Weights of a small GPT-style language model, trained from scratch on English Wikipedia: width 640.
MLP neurons of a small language model. Each row is named by its layer, matrix (up: input weights) and neuron, and shows model dimensions 304-559. Each number is 500 + 40 x the weight over its row's rms, rounded and kept within 0 to 999. Numbers have three digits each.
After each neuron's rows, "fires on" lists the tokens most often at its 100 highest values on Wikipedia text that the model never trained on.

L5.up432:403442531445448557495488458523482496473555521478478544479493453500518580526501557544491546555535496523521479464493542463527494487474522503522432426480541585517584566499453424526571499488463469500398516522435501488463448548479401565454504475574468428475542522447452487559528492516467428513455586486476508534519500443542502587520446458530538510473528470519520475505508517504532501484419517467520471489555503520437479542507519502462470460497505554561503489494519587473465478593434463548432513471533508470493446465583454528495512489566456519406461516469533514577482451511513475490543480537439521465405481396469484589493481526509520457522452539512551506478527562585494517432538460483482523513540454485475503511459489463518484518505451525523522471503537548520530535490512486
fires on: "f", "F", ".", " F", "z", "af"

L5.up0:507506467517438539488512489528544439480495520495482483510509509508416438467478489479503526491467587415520434498518487568516429487508499539515441498534535475511532542500521480503534437465547468481482527507510434445567516483527499491551606515519457523555408449508448522538530506434602535479497396546421455511506530538508513501482499509543527492511508501476448492575485486485459482554524484564434503494505533471482502460470457488479507474488456483475476582444547495521484437481492500536489532496557523563536516532476474463469506492503430531567505486460438454503463493436444467505502388529514454488441549490485562528518476548481543539462483497528486419563442545537447493472437533547535449550476501476459476425533482394441478528555430578478510474466519559501471403509511519
fires on: ","

L5.up868:424479444521438440472523464464513583500422488505558477572501527601518462441496607500545486519509520442533561530468427448488528443528451525503561453524502492475513455432492458607481454508495472531617542546540516477529533509505492592522488496499526498555494411545504539531460465474445548453497447523547495558455516460554532492601468466461550476434533473496516500472507437604563442548486509530579531557448444501481483545472489532488503444467474535535524520547452554506494491487468502514530505435469451485503504518572501540512447534425524443529560491532459507459449517533497433476538461622536487525460485576519493437494538563474578449482544564433487473585545498473523541512507560456497562560550525523510529466450479466488504519505508504447605531452459487496481534496477460
fires on: " as", "th", " |"

L5.up1224:523440475472444443468442486426461507477446465433441534551535493541568471536459552501512494530505456505519426497488550523502421489413478574506511442494533568561499498479491500546522479542538504505445480507454480482438479462530505524510492523507541403496402467479473551496426422543466544490489518500516529461497486449478478539524450490563535506496477502479500447499429596478506492522539560477504454495481530521462445534510518496508435576479527495547414517489474436439478506508561471514504514494421458517541526459474475552542524499536486468548600575544539374538568539461525515499410537473458464462428515506508566515550507519555502563520499503466558513508490470477480497472528517465484516547530472454403432515536490489444533474478524468429547484463456508535484458433525578
fires on: " |", " "

L5.up638:558511532473473501510530464496476461448482534478482524538485491525436497539469529435506479510522487500477405505526538461546483458500494505569441471479497485451508517496484545456525493489491532469460476487490567431499534478510586488529509469526437499543434479491564468560567520494456487548536459492541490490545487568517565501489447462562474513453539492468497509519483505485489489522579470549496488504513501482426515503487439517422518462487556461444520513519586492529526480504539472462500538505481471455512400429502500554548455510431454576429497481450538488559487578460512460504480553525522531484509403529472541550480526483508513513534503466481462486452578558531446465485581486574503490474496519449450475576460472448461495496553524518528553515545489508411486527471542517
fires on: ",", " and", " after", " before", " later"

L5.up123:502514509463470522478467511540524519494450436449538560512553528520459540560513542455539507486491528472495523507493470530482507549502538471438513467434439446588470502454470532551598493496438440468418512483439522508451539498487614457448497472577491507524492478503504514573513510535518496509505542466427481471511494500520514433499488483545487432451480519485510508481517524555523588539514514527469525463534494521506473455401478464493500456460511499501544495484584494463478475432459418499463541542476578491517485434473477480501480495511531488529467515561552503514495495472527506629496483440484479468490463535477472448481513422503532501642419547523506469498487456574440476503509532501462487529471468512494540473516539545543509491549547548551540516545548524478515495560536470
fires on: " of", " to", ":", "ine", " on", " I"

L5.up1419:440495509461487513514458457462423546511515504553618490496487445520498485483563486499389453508516489446432473430576553555477498494493517445538480507523533451500465525520519535467514497513545520493543541523482515531503509472569561457459504502535518492472534349501492481461535466496519457570561536507564523484544432475454559443528440492563474448485435551525468552488491497555522476531467511544477523489511464467572497542450522442443562493530518463494460441549534519496482548483530450531525569534552456508540422481466529547493498488425464556520434528506451454440510450509411466492534485516559484605407575487511512526521509512482483435500498495451516558440449498561514572464514502522533527457458533475545506548489551549492495432511507477439514482476534510464487497489471482
fires on: ";", ":", " |", " 13", "ly", " "

L5.up1021:528505468479452473449542441517460473470487514526391513527606449505468511485557469508481492481416516572452502550501429512406562522440491427447508424525510615541521540498514517466474419470532584497599563465562478531495511545527481479535561505489468490467518555402518535498550466581546456530526490525480542539539427507517524508476509442502489480541574550540538481506472448516467498533477508570504532455536482534488452501446442498492498527494524506483480505571423509576483552533478518533472509505577432466471608477458576485509478509459545480475450468544479502533502485430439488507561541518522483468495535501536522544476533595422543459511502469530444483488514438463422488514477518493529483468524472533515522442479503485544481529463521505479523523436491508501474530496516450
fires on: "r", "ent", "ir", "err", " br", "ur"

L5.up2511:486402550472508595477506541564536488467530476457460512493482460566416454512498532538504501490521538543542466459517534449447475485462550502477579486540549530544509517462529445553445520529437484450530543445534593514474461463435467482508511473583506503434499563493535518571493558499542567522496470481540539533521499491584418501503538537511540474525487487488499506471506449463506466521567497510564474560525493475502464500548509586533533457586540487425509515491443497480495523479522429473568575461511403503480512508538499485455461471480482478473449447506474496451468512442553509497459511472479476480473507511496520404495537611514513484437501499523471526475579613550450449493486537471505428497532486431464515445417518483488477501489575514568464517510531517478506427601489531
fires on: ",", " a"

L5.up563:494490536479520509560463472516463505469437476534547428442517529487517447528549529471559420529527491414504482490551532443505511474510451424512529509517517492416509505516531505479505427570471523503494533516580487433510539497526565481509487483447528546509510510421579525504525532406444514567462531506563500445493520446448432540505502543544500453484432489606487501435452508491535457455455521591479502513524479455488417523510457503467571487487540534497477458475557466426533427474505493525497540437575510450484510507482551493507490509491431568484508563548485460491537573420406534512471449468503525498555492434553555501454490462533459441539540566454512487536577482540479504560473464496544455440502454550408499571446417542562479489538516444449553485452503454476537497497416518
fires on: " and", "born"

L5.up260:449523546472522520490493528487449429432365466543542508573549528521421456441515491470471498448539507535482523450491515555508498472483511437518503483462446565449471491546495571515478451446460486533453477566486543474468507474548516520538515572478493557487485463518457534613474515466510542537566503466527505414516459551464493508529519508547463452502462525518502528512515549488487507530515490508418485450532417506512483482496497483535492491517499487514493477483464525454456491444528538462481533548447552440558561549465488465528506405460420489469425484483486495554510521468418525590448491531480487469484494475468443501520512432479484385536500452511422526477578511491519450561523499482421491494459559509498548511472523451515486503466488540475537432475448457493535517526479506
fires on: ",", " or", " and"

L5.up2140:528471465507507458462502533456536508479547485453514504497499469483543431509406473474455440502498434547497545486469548511510526495518552417471538473491498384553517527514551500499506486469460480564482575477513494444450521512467541524508509456513507478448546427538495540474489444465525507517616494513524458450501482524456515440412437489460573475541464479477553449533477504516461531523466524492563401467560424509419472513484489532539466514439527524485511435521540527546499558466471470577479557483529493506451505458552494467494573514503510501547473527552485525492516534440479507520474446589475521515496487516516480473545420473474544626445464477512544457530567519577414514492528447471483497523550489541514461460538532553521449515483572426482498549500475508532512468507493481
fires on: " there", " he", " even", ",", "all", "omb"

L5.up2353:559503571528489517494552449532507533551565555492591553541519520467454527474534520524495473485525540420443524590490398567475501510518555533427521505516526552484531495501516475428459425507530560398443497518509503534529506542527477476528516439483393546493501465561471493531446509421529511430544539459519500499539525527487482534520514478486435495513493520573547463466536479473589521473509455538494526503466559502524559534544487512482494518452397544486511531507548526415459424541444507481497487483492476489574517527501446464531497486525538563540418485541509518471501447440508502533503458481494561556504513520556521501492494520520525491529570488455431509497477504509525449505488424476455506447444459559465446484505561589466505477500454474453510519520480531581499539499491489
fires on: " the", " their", " his", " its"

L5.up1275:485457543543489509522409493487537514420515548532474521435520521493472498550585495451528526493517505434540478579508431457477546489479477454567464486453493398560531474499443494474463573468428527512476509412436550450547417515511476490468467516565432564563482457520506525489487491464478544546471517484449483517477586513506503504483527434427574436470518463420519513493579462475491529449459496497518493503493533528526392490549458504524489498565533521468511403459442498499516482510459489497481524509514501454475524515512538544508461462493513530460537473502525462447497498479527558482532507495417532474534470486488522486499509550569458515500516479506467480526532451539477537555425513569506502453450466402501526483475444519538483477523487510486509553474471576488442510436500495
fires on: "%", " of", "2"

L5.up2316:517521426472479516474524502530564599576583503514501504516534521483513476505490478544549460514496566442457483483484556541485492461517465463518510474461505518480477515463536553468432522523537485499489529522470492455519522505536504477552528496436438494539478497498478482505492497505510570486450448440439456479474487486466522472598461486504500541428513484448488485543498550553521428477459502474493425484454556537527558505539531428423527417498504543529491452464428548506515442472526545468481564476490478536548510507451496487523513512498645513528421508526508437508444472511550479491558514436481499468524529522483502551520521574477509477524471568524515580523495520564545477486518458517462471473455576484499549484522490519526443500528491521491528593553467523506499519469503413
fires on: "\n", "-"

L5.up27:452450482412540511496554457485545491425549494419507532465536505509529515532484520489515473562506455449509465500530422522523479535501490511405550533501447529541519511480515506564478559527448503457432545521443500498500517467468515551474516484493452521477553485512455485549486505464571488461426509418517493488502432448517507544562553473464498445560498472531489420509503538479503587525511521470418467424532475471542569535503615520522480493445515512574528455451486508425492463585466502547478469500479494492451537407524510519515429509536498460528500470517503502515489523472533494491538521541570469402501527541467502528564549496545508569507510533475502526512414499501503465507488593503451536526427535449545525494413468490508453534530486486435496503516518501487540532531491446
fires on: ".", "n", "an"

L5.up871:444506535446563525506588558445519490487532532551499449468538511533572455511524452477541493547513536544474552458500533490538395451530412488463500473518480486451501500504496519461483550546512498547465519515538463476521506500573483496551472446528526430551458473477509479523530419449476528492539509460586480486460503514520539468523475543544458484514513474542510503500548479550516467524532557505553530449457502444478516516475487500441506443493461590477481446486526576480456539487512529578511492530582482497494458533602532482462505458527466548505479509391500453524491483455560497452479444494474509598506555551469488449491540548540578404455499536499514501428569477498511560476564516474481579534514483520426538510551455427475528544498501526526562503503516466466571467443492527
fires on: " and", "ing", " ad", " or", " exc", " he"

L5.up1594:519574489443500522519446463506492485501517550517524533486480533546482530483582552509456535499508529503465549425474555481581443550509492506504472441495475554495517524468471433501423452521536513563452445506507534560526547516574495492467505436454459513535483510561533434544499569539428485491520552462591540520480472543506478559478487529463513534525458525548529480515587467537469467483514423475451444473615506528484428497491550536454467508536498497493470571460528494464491452502461476520523554546511516457502460442495473515497566472536554512491504570482563520532491472513504515481484475536595491546498423520487525426492529493500467462549515548446536527466456485638532410525506492531494503478504473537344525502543498437464550478595506480467458613502552472504470522508518509
fires on: "ing", "ed", " him", "n", ":"

L5.up699:618440535492473446483531498524444487549493493516459535542556485480483451484435551503558483545525514476534481516585492499437550506459493541566519535551520474492533502551549518502493463504467550502427481495429511498513540435550465517538552504505441531577507471522486517499475440499527564488473514480522469500590523495536470513420506521538557440462465496553424515534463476420507585477555507505476448485584536556575535485426535464428510378494564451521501550437515551475536538527532478533503428490447476469478498533529532555541501440453540462499528449492461410447511470471569515521529504490455449505479526521464508445507498530424462485478539503486453456432479490546495481512530491474558527503444468454527394544470557470531567510549520462509516462508503467569489490493458512
fires on: " a", " US", " under"

L5.up573:451509467467454530477458508453561502527451503425502529433499509490433559538509539524470572498446548547376546529498465491514505458495557493495474486423492457540503533493527517511534487506553539443479505452511542482494464531553491461474509420472489520570515475566506584530506518431508562533445416508536452443518617435500460446476514567512507593501481513441518517521532527479507551606484443506520530513517489446410495500455565558525479501488476539516541537471575561531457553531443493499554478483538485466542551543515454527479541512447435538455544539500455466490491450504447546520563522553542508524544472508557466523535469514538481484458522529582514487518484525484437531513476466499476537520494445446423457500469485475524521503561540475526430524449448496462463507462538466
fires on: "-", "p", "f", "h", " or", "m"

L5.up826:506511391405529444530477496534546453538442541494518452442565487549459493490455462548580502491498490440519533463451472521461460498508516507498458525508504536516468524540513487464464563449471553485505450537460506557524520528473466533463518451489572518512492487481546440465485462500479497470512479483452517559424432513471455587478494480508471513544532526469519420474534457519556498497594440489437459482539544507506488514546539507559480494507488474520552550437490542492521473468437494491504525551570518535532509467541483468484505481488500520582525470465494544560517464485505485473495484598498466488510520558513472480492465552535428529474468537468459449475515537515484496516500459547477555484543433516559491492425516498433483544475472425463520541473434485502521492547512497
fires on: " \"", " that", "ed", ":", " said"

L5.up898:494538458514506474387523513548484456490484476475543572539442384514521482463413519565455524468485514452545476552523533545428485449524508449459459436479477537492473465509470512520497511477434460580477491404549505560519487532520544513473501514566469511478493528487453527543484544484482575506561546470531492404510444562508470513477491414535472473421530502468467466556544422595519489527560522445604513531509491516499440500532509495522486507528511500540476457537458464461476465471490492559519525485470470475507495516493517434470426476494483603494465498485509534498541559466465484508474495505509492516449553469618523525541458429508509433490506456510543545498498480519530515449536417498528466495491470520456508490548513475420511487449545481473553554541459483504513513499477485
fires on: " ", " m", "all", "omb", " sim"

L5.up2151:533496517418461596473504412499501515472502497511542440450457487504510457470498551561584544535497553505577539530412486580490521507514434459486472487536504466522547498581466562544456530543448547468492496519434427433432468524481572419542520522539441516452550494496534489530465503493497485447506560469546503604445505488511529423547549472525476520487510451513466449491523524510465459516512477555542494479465504532460564423502526469444495399515446442559480565506481489485487538514453524489545519572497495477545502519491614562528527541500565515468501492548465471465500481463400485546524529456547516495500498521485508498540497552500486445520525518512462475584584525507541584470536477501527560458505481524470411458441486471589480496482557459554468531506500526517523472570445530
fires on: " after", " of", " before", "-", "–"

L5.up832:521513491516478483415518491401517478641485543487427558559481485565427489488505510479540551536519521422526509541475519495506503465497590488468502451508547473546510476509526499434537548459450535513494525478481496462467542498508576477452585544435551486567447488448495517538507537512485453472507475615477493533478545532460538494467595441503550473474487499504572562438544556510515554499562511486499565527612505474488481428548546500600504521492496478476464469513477492492567561555518467487514505534525514431530516531496526507472557512493436576542467571479479480462467493556495452437564425479469512481478498544507477483462490389431428484513504454459465512486563501532536531500441520527517455507430507506535537537464525537460459477471463524491474578496477531526568534486513497
fires on: " an", " 6", " one", " as", " of", " 1"

L5.up1826:467520509496498498487524509577505510533427434495433528489534546443513434550504528424494557512460477507503529450511471451530530478431522517535510438504453504535523536471484501488522508492485594499490542512435524507464426493474542468537554434454508543504473485512561549479495470488459573539482454471500360541564529457494526504500511561534507481455505479507477481466489535443449485432512469428499506488481465527476439515492542537472510474536532455482548530514421522503547517554558477458530513445528536493570545436585507495509571523450481484476500586518477532450524485443574491524439483445455500498552489502472469496577503529480516585509517564526494457555489514480516468483504498481484476470593542488508536531533520517575504454554484516491484530511484540456520473463558446
fires on: "-", "c", "h", "ens"

L5.up1312:539531438474500532444518478525560458482495524544454497598482446520411504416525507502486506473577505495543480514483431564450528516494497498507448473499474566463504567521427463441407516596506503557461446404495412525512515566521525476479524527493494439533550505456501448505500490488479496513561498461531497495512538488399480441451513523528494518530506472457508440432479434439513544565431482526554451475606479570479462450564502518496515516557448533538505468550557465461483534483545486474524454505501570596486461592491469501535590558526492418547536498474461492458466482490555491486503481557493516520559530525492457544565519460464496529461463479426577517487526570526460553491513430479527482499526524519598531490511492450570435546552516500515512527438502466454451542493502503
fires on: " |", "|---|---|---|---|---|", "\n"

L5.up2098:523534529503508511497467527501469450537477524470558496522430509539506476545493529521532479520438489495516572527507473487536446493520506452558525498485494498552509524445471495519428570539526519491458388440437614505491505475511512446485540526496511532535540466523522487434499528468530457522535445444569538427559483512382480502483494491548433517508511458485467578529529498406453465591517463446589466500541507493468424511480463490494512500489580529494477502490595532528474496520509520438579514528478506494511542513568522530440462505494478450430478593474520526527506491470504511458512534493593535518514521460433453500463539458578513483480529558436500464449498575521462494573528581512490480449587387455516447555555524524510493556457434485490544525515483476458457491534510440
fires on: ",", " and", " or", " |", "et", "b"

L5.up557:475504471482479521603467512543514484470499466508519469501449551554482507490441553497479560552463540526532568571477533506513545507490482561469428539520462517494498463559493465487535535518495459535541482579441556548507510509582570497477538505481524542507500536546444485514541478436441520516415544451511524430528476526543539495515426511487483492486535493533499428492559501405512488505499438536524505516447563464481476493484499477434523478544530535494491503567526443497516488530499490417536556463494506447444434492530554534476414552482427544500512485489542484529494594522510494472539470463459581578458498469495452594482519451508476458478506597502479508503491500461514490518429552495426510514501499450489536447550499495564490552508515520494571542386518527460455488392493442
fires on: " 2", "2"

L5.up1753:500516530493521472455478520486454479465513488535532499506582461582435466499426477520409531501403556542590528399476397547517583456550483494509557588540418476468512516573474551486561524500515465529524513459518468482492513497442505486530505417479507531481460506506478483465489501541498488465490476551467462521473505557540505540512479500481486473470490460379474515542520442498582437499464433467479525508435550522509445459462534536470445499534512535550525482468413449506525460461481589467500483525487512548522481539467491447509531504488442473453465469503480546522517452532475428464468481584523488549425504496479495548505454522516560533445532537467537517515475552468539510527518493449530492500504507515473508536523476480509499528434535529531493415468563488562570468508441496
fires on: " |", "B", " 1"

L5.up456:538497458528442497562485513486487508458503523495499510484478495445487514589480529479476533509571429533539470473489482535513505420481472531481516476482521432431518501520516511565537466496540503527537482492488538420486439507486472504489429450534516475503535498525530522503492480499471495512599478491575491555518424460484541522514479560491520464481482590434528523497506514529538581607510482530438539509457545509499492495423572486434529485501542502574475536437561470494556479540604456527473562478484561493494478519457462546447548561466555572530486484461538491433513540469510443511529470533539511472429505511495471474482461443529464437537499544436503486536521523547547434519522535524510514550552502478562551518523492508533445562516481526428565488469528488495477530527581441
fires on: " |", " ", " January", ")", " L"

L5.up2393:475508546458514495463492567536543451532480489541496424560492486516491486494495586483543548530443526486474434456532466590499454461486566422489524540524561499442437480514466520470518483528519501490469488560539614474483419473513513515484601504538528553413507432390500568507483523509520494471543412561475442440481433520515463530551508513520525527502516458477469449490423494410485478494509503471515478560478484519518497548495530516488537559490515482589507541463548503527490523467469495609496524503454482504509479441554494473453566466547485533539489529526508467531506531502497465498529503608521533599500491480480506468449481488460498550542517468447470533532507540576549473512449511499549471471482444503447546476471510455538478553504485430435491451477447512516505461471526415
fires on: " |", ",", " ", ";"

L5.up359:475511494479503494424497500518524525515499486491487537409498552474497517406511460447546535527493540467492503439493459564436520492501417442513465498531541558512577486548489497511520583499446516401475490550490422476460460463500541505457469520589380462522512544464493498518545498522567450500438447483486546483523509502581575611479476555467545467462536510495493431430517515575437516438445533526497459482470556507513502482510400458471570500488479484439499529519537588493474445421430470479490483492516515527501500525446506542555539509432487458419485486507466492466407547582471484461506526430544567525519521494457444512532420481466505506582426516469512456459541456535472459463559492466433444480521559458484515470548507480494463573477513497485568460497462568502509562461447495
fires on: "r", "ad", "id", "h", "ur", " R"

L5.up1416:542465494483514513430539481476510515531547549494450571496477462521528526476488502491471506564449457503439472506528580450525469455429603498502476401421521499499521443465467467602516481459496573503459459490473572506450483580461439530451472449527469464531466430453525476535523464461549494543457475522514544529580440479542500502417458524538474454532390464474556535562517544456494522519506474504474541516506512523558537484416495461500494532507493555568465486439528532419505501544446495520471527527499446533498450468478588440563474602571424540537499508490473536462522455485514498560481525443463456558538517581541536414494489457475477449508470525520515558559541485484454507510463429520478486450529503516534471516529530468518529530478577458454539491440517527508468519493523501
fires on: ".", "g", ":", "z", "h", "b"

L5.up2062:533545501538508501509551458567469471518496436441524459509442486567531484497454551456479498548525469481485455540500575541474481490521507553498498519498519541459452552537534492553498506514549510502524511474549499478487498506487575488543452470609571562543486459551535414485448526468510485498478476486488519524503489483505542417506551554513474447466538473499552543477544548461524512378555576500526452541502500486525501462524572513469503450530568501526532530454532441489469485498458455477580509422480496427422445458506488466497580499485528465513545515537510526417599510465534470482530487492504515452387443434476443429564508497510502466445495478472543505446532565442516464490501494497527471425393503440504517517485482537525442473451469429494498527541528490534472489508529536
fires on: " t", " as", " a", " des"

L5.up746:450590496481456556506443464489485477479541489504439498491479526475514473534485539505586495492544522444529547459507544487514495494488446474468535443497519541551451475537466480516594537465518507516454447475582451479531415494450498537449578564468461496536542458484397532458478552490478546449512476427472566489518580501413474496525495463530487429517494462513457499483551484503447475510522486507494501551503574460552595378550451522479481508496481474472497453447511531543446541499454558416538500540487528473505475464453537517484529437509561449506601546488495510455507509506481538494454511539485480478521469529520449562526499467565526532491496537523517509465476485536477506576487461515478402497471502539483500535570533533506525523525546508562499484502532516457505471500541479
fires on: " of", "ar", " pl", " Games", " @"

L5.up2432:430517545458459456548478504495529484434549526507561557541491501461532448491438457512473502493542466497568528564538498488480526416535580514460474507551518480502574501499545557488518491518508499489446531532454548485517508539467461500468490463562550518467544504515570472482444452552481509521462519556461616477525454511448465471549582551546476432487524495481528522456536480485549493456581481551504410510497573428446457477465429519516529456339463573438530464453584493482492484535453493549499439525463505500487432505497496554484476419483551478500478503510507496514460449468518477467515489475570521542454417469572466510511537513467547528521478543485476567498533487582458516425465580495429515556471500512530517519454494503512535475528532476516469493495555496561546511564541551
fires on: " of", " the", " to", " as"

L5.up849:491475465428434582487453519505481483471566474521483527471502503503549557492455543501458479528526454511456461489501549477455465486568514499440486567503457455513539469499489516443516492514562512455529493449556514462467462535549515494416481489470466492470555553489442487521528520541466610451532529445463505453450477533486610495490514483554486497485447424460450523454578455523465515535440459508459501486528489497519514487474514460485562440452534542427529553478430445472457560526441537534491485437530470528487465499543552526513477474523526454488481533456481408480538466494412510566497509432475435497540462540566412394509525523499496606462482506492507533524572462543555483513547475512493497380431446490473425428535507507560484513523450460519536547547454431475502489425523519
fires on: "\n", " of"

L5.up312:470506492554486483509501487483497500482545498498499601506576468463470481520494451509512463437476520448565496560482501489433515491535489386455561512508524423496514499478506486493424546516508572482555525489516535517464453500460554469511508484529522436465533528496543533509504445587483441493524452439525497514468478528536556464476418442441479405488582512493482512515481540493484537486538507517551496521538511510556519450486485548563483524513503489445445453521474516511592499543503519491485565444509543481545482583593540482551547458534430498505487446533511548518480463500521465494547429466528517645514483449579571509486496465531473498489469534528508488532455576581453450547514439484446545464523486542498503430511539471522462480503506551510485509434492507525472464520459504
fires on: " |", ";"

L5.up739:540538552468515569461447485533564501479541555443444502509547486440455516515537520493487513550509520504517466482557529512552422543561498489468567559513489577482490560446515514478498525546588532520452449551527506520477478506511499498531577549466469514542532457489430583490478500540478541452488505475595540562492479518473541519486515467493495499530476463492455500472533468460498524463465452516531471473570475464523469498471465507558535492495425510517453437514477474545447497472538545559508558477518512464511508542383464482555521504494473502456547496512580494479531499542499413413561499524547442542521454482553478524550531430553461571470488520520472487422454460506534463526503514499564487492536483501527486530548486457518520540519528508493473492462499485549521433466501497
fires on: " |", " /", " or", ";", " and", " to"

L5.up2314:514422522500552508460519550611526488517527523554492534482536527484502448524549540520476476487470529519503495577532543491404502523496477448503502497416484506540515420418527472523459538521520476478539497457485463561532548440578520538453525462564494521469511556482505508518511540549539503507542534457537475498576497495456503425496552504485471454501526496474485477518437557617440436507451549507463492482454432497510498442468557515521511522502458541500506497542496451515580447579448479447517406437426440557518526516487518575470470495461412457472522471417403472493576549467557445461488483513473529513496424500455521507516551496500503489499451469514527526476513518472517460542506553480544488468491461520490378523456525504465478530467421604569551506522513429521400456491426458
fires on: ".", "ing", "ik", "is", "ov"

L5.up440:476436450571460534507477498519433440476500496568532533476469505460478512546505480440500517505461473465559489514515376605472490446541549508438529550471556436475472477495488524450514487473450499516506487487486519516452473506540490480501554496483502536533518470535518557523389547524542435402499455462471472511462557481496467501493509500515486547551470514533526473487502486479500534518582490458510483528503549516484491538573477461533525448521487518468499509543508459519584436532507535524539464529536469519519577519488504469452503423513508491524472560502527464447478517388549480508495521586552497549507495526506538547536507528443479434538486475498455511490453535518432499535496506494490510456466549536585498504506522522501469481472495558487538503438487531507422542553491529
fires on: " to", " of", " from", "ar", "or", "al"

L5.up930:522542522503581484565473451573518450530518441478509478507488386423477461458503492529447555556518553516484455563525495467396489499489496487556518438491526569524582418498520513503537515504561458470536476411511541470524483502536515508478547478457516460494442473468459471446457532506500509536387513498555523467546529460539474441469511517523459441483523493487496440499461532463495472508492518550509479438545515515461507522481608508435527570538401508447445513550489429486503491487535502467512441467489488532492487484575526487416511497464536516529568504525506461565488498512525429503526470513493502499503507500564495436573509455473507564487498484557457455504512536521614548507480539497522561471527415503523442494551465489576492467551488468496528519474462467501427479456492519
fires on: "\n", " "

L5.up1957:517513540480479560458474567457546502505459548438526500577424502566497498501487505506472530546496517465538401440508495526496526482467532453464512517559569443458532507493560530476481527531520516502487483529488464556440557532464443468518447445525474569477488467466566533546461574458471469463511565480550541485451522512499448483541498481430514548428505462513552523562486556561547486505555464470522496489497538518506516486536533515515474497463497488521486428461413514498466547488518537510435445402485463499528414439543520510530561490555450543491462516488463428542560501507435463532462476445489455534463521566493460462509540474564525502475552567568451537438520467494514503453552541510488492560507491490509502499486547476469521486542484569490524506478528501507583498445516486
fires on: " to", " also", " could", "'t", " when", " while"

L5.up2093:485416519461453484440509412473528493495502476542469503436533504499455496467488519560514458441547471390485516531492496460487508489505507462442505541451482592554469524436495454449487529526512498533508449486517514471528526476537553575478507430458544525506506486498468525510509520490512456430510458485508500480483512599506472503558494521517465519481501428513553458498489522487520505439554446586539459543518519523464546477571499488554502423490447475456522490485502524408533593485514562533510533485496438511585519526426469511495511514474513460480531491537399464516426505436524495416569380507478518466538530553502459528482458432491459401509491534523463462564521577481510552461496537538481538538477491512477488502460594542448492561423528542447574483516495516492465458513568588
fires on: " |", " more", " between", " to", " of", " with"

L5.up2236:483442521497472504482554438401489486536514536571509541514502467502513463523519537564451487437571601460560409525476502541484537602556454475479484491514492476531504510466495497468489495540537556455499520493496488514568465512527566550552513539456455507511488548443555458510552589581499499471524516518498477476506409463491502465526537453540480529582486529501515546481490489480553489509536467466541465475489508468540503543393457538503536476537484561557526474486475515423553517505545529471536490572503477483514480448420559507511556497468496515528462523442424522504507485499518478503455512490518517544481550491471533568495514546434518474465538432517499420496511505492487491504531467449483447364480474472550429507509523516470393506493555462496505478539482448422439501468479475
fires on: " her", "ly", " all", " his", " its", " o"

L5.up1571:483445564517499543532540498517503480450459543478554504506488524504521558568479558500459473483498510507534525562492635538535524510432575499495549511484508533454461520535578443562593584497508498417439457474513545553508471559528552450458482416556474520509523549493498425481496452538493471447540494494465481558509470533525464448522539448490536478434497498462522413484509460447545501504544504499476512515498517461437583592477477530540467468481550484518514465464458479514510560434555547444534507512465433514527568522537442514483475499569452439539477502513481490489543500505488530479477542481455533510397564482495583405533427575519513508438401543491430505514498486501520465522525471529548517521522446541482553580534499541498470530479442499487453520417483508501479529442601436
fires on: ",", " which", " also", ",\"", " who"

L5.up2361:517455442510589483558469523452481439401487507468393464518516426539537505546545472475524506480545524434542473563512550438530549509434471508478573465548510529573508503520559492517547526605482519519495509451463580562481498471500500562477555445454475468414575512521543485492424486511497496453449559529531519562503439470504485538560530500521495479511468565514531434524507508538565499494502487489504510472500493453500512498507512493499548454468512495527544444499484485511486458442551503487506524438528529513479539563524442488542456560513523438454517517434428476533488544487555505537481452497533538523478570504491502556532548504520474421447536572452419510519521439536537503485437509557514546539532505501578544440455498481525529601481561549491542500432580470508569573471611518
fires on: " the", "an", " their", " as"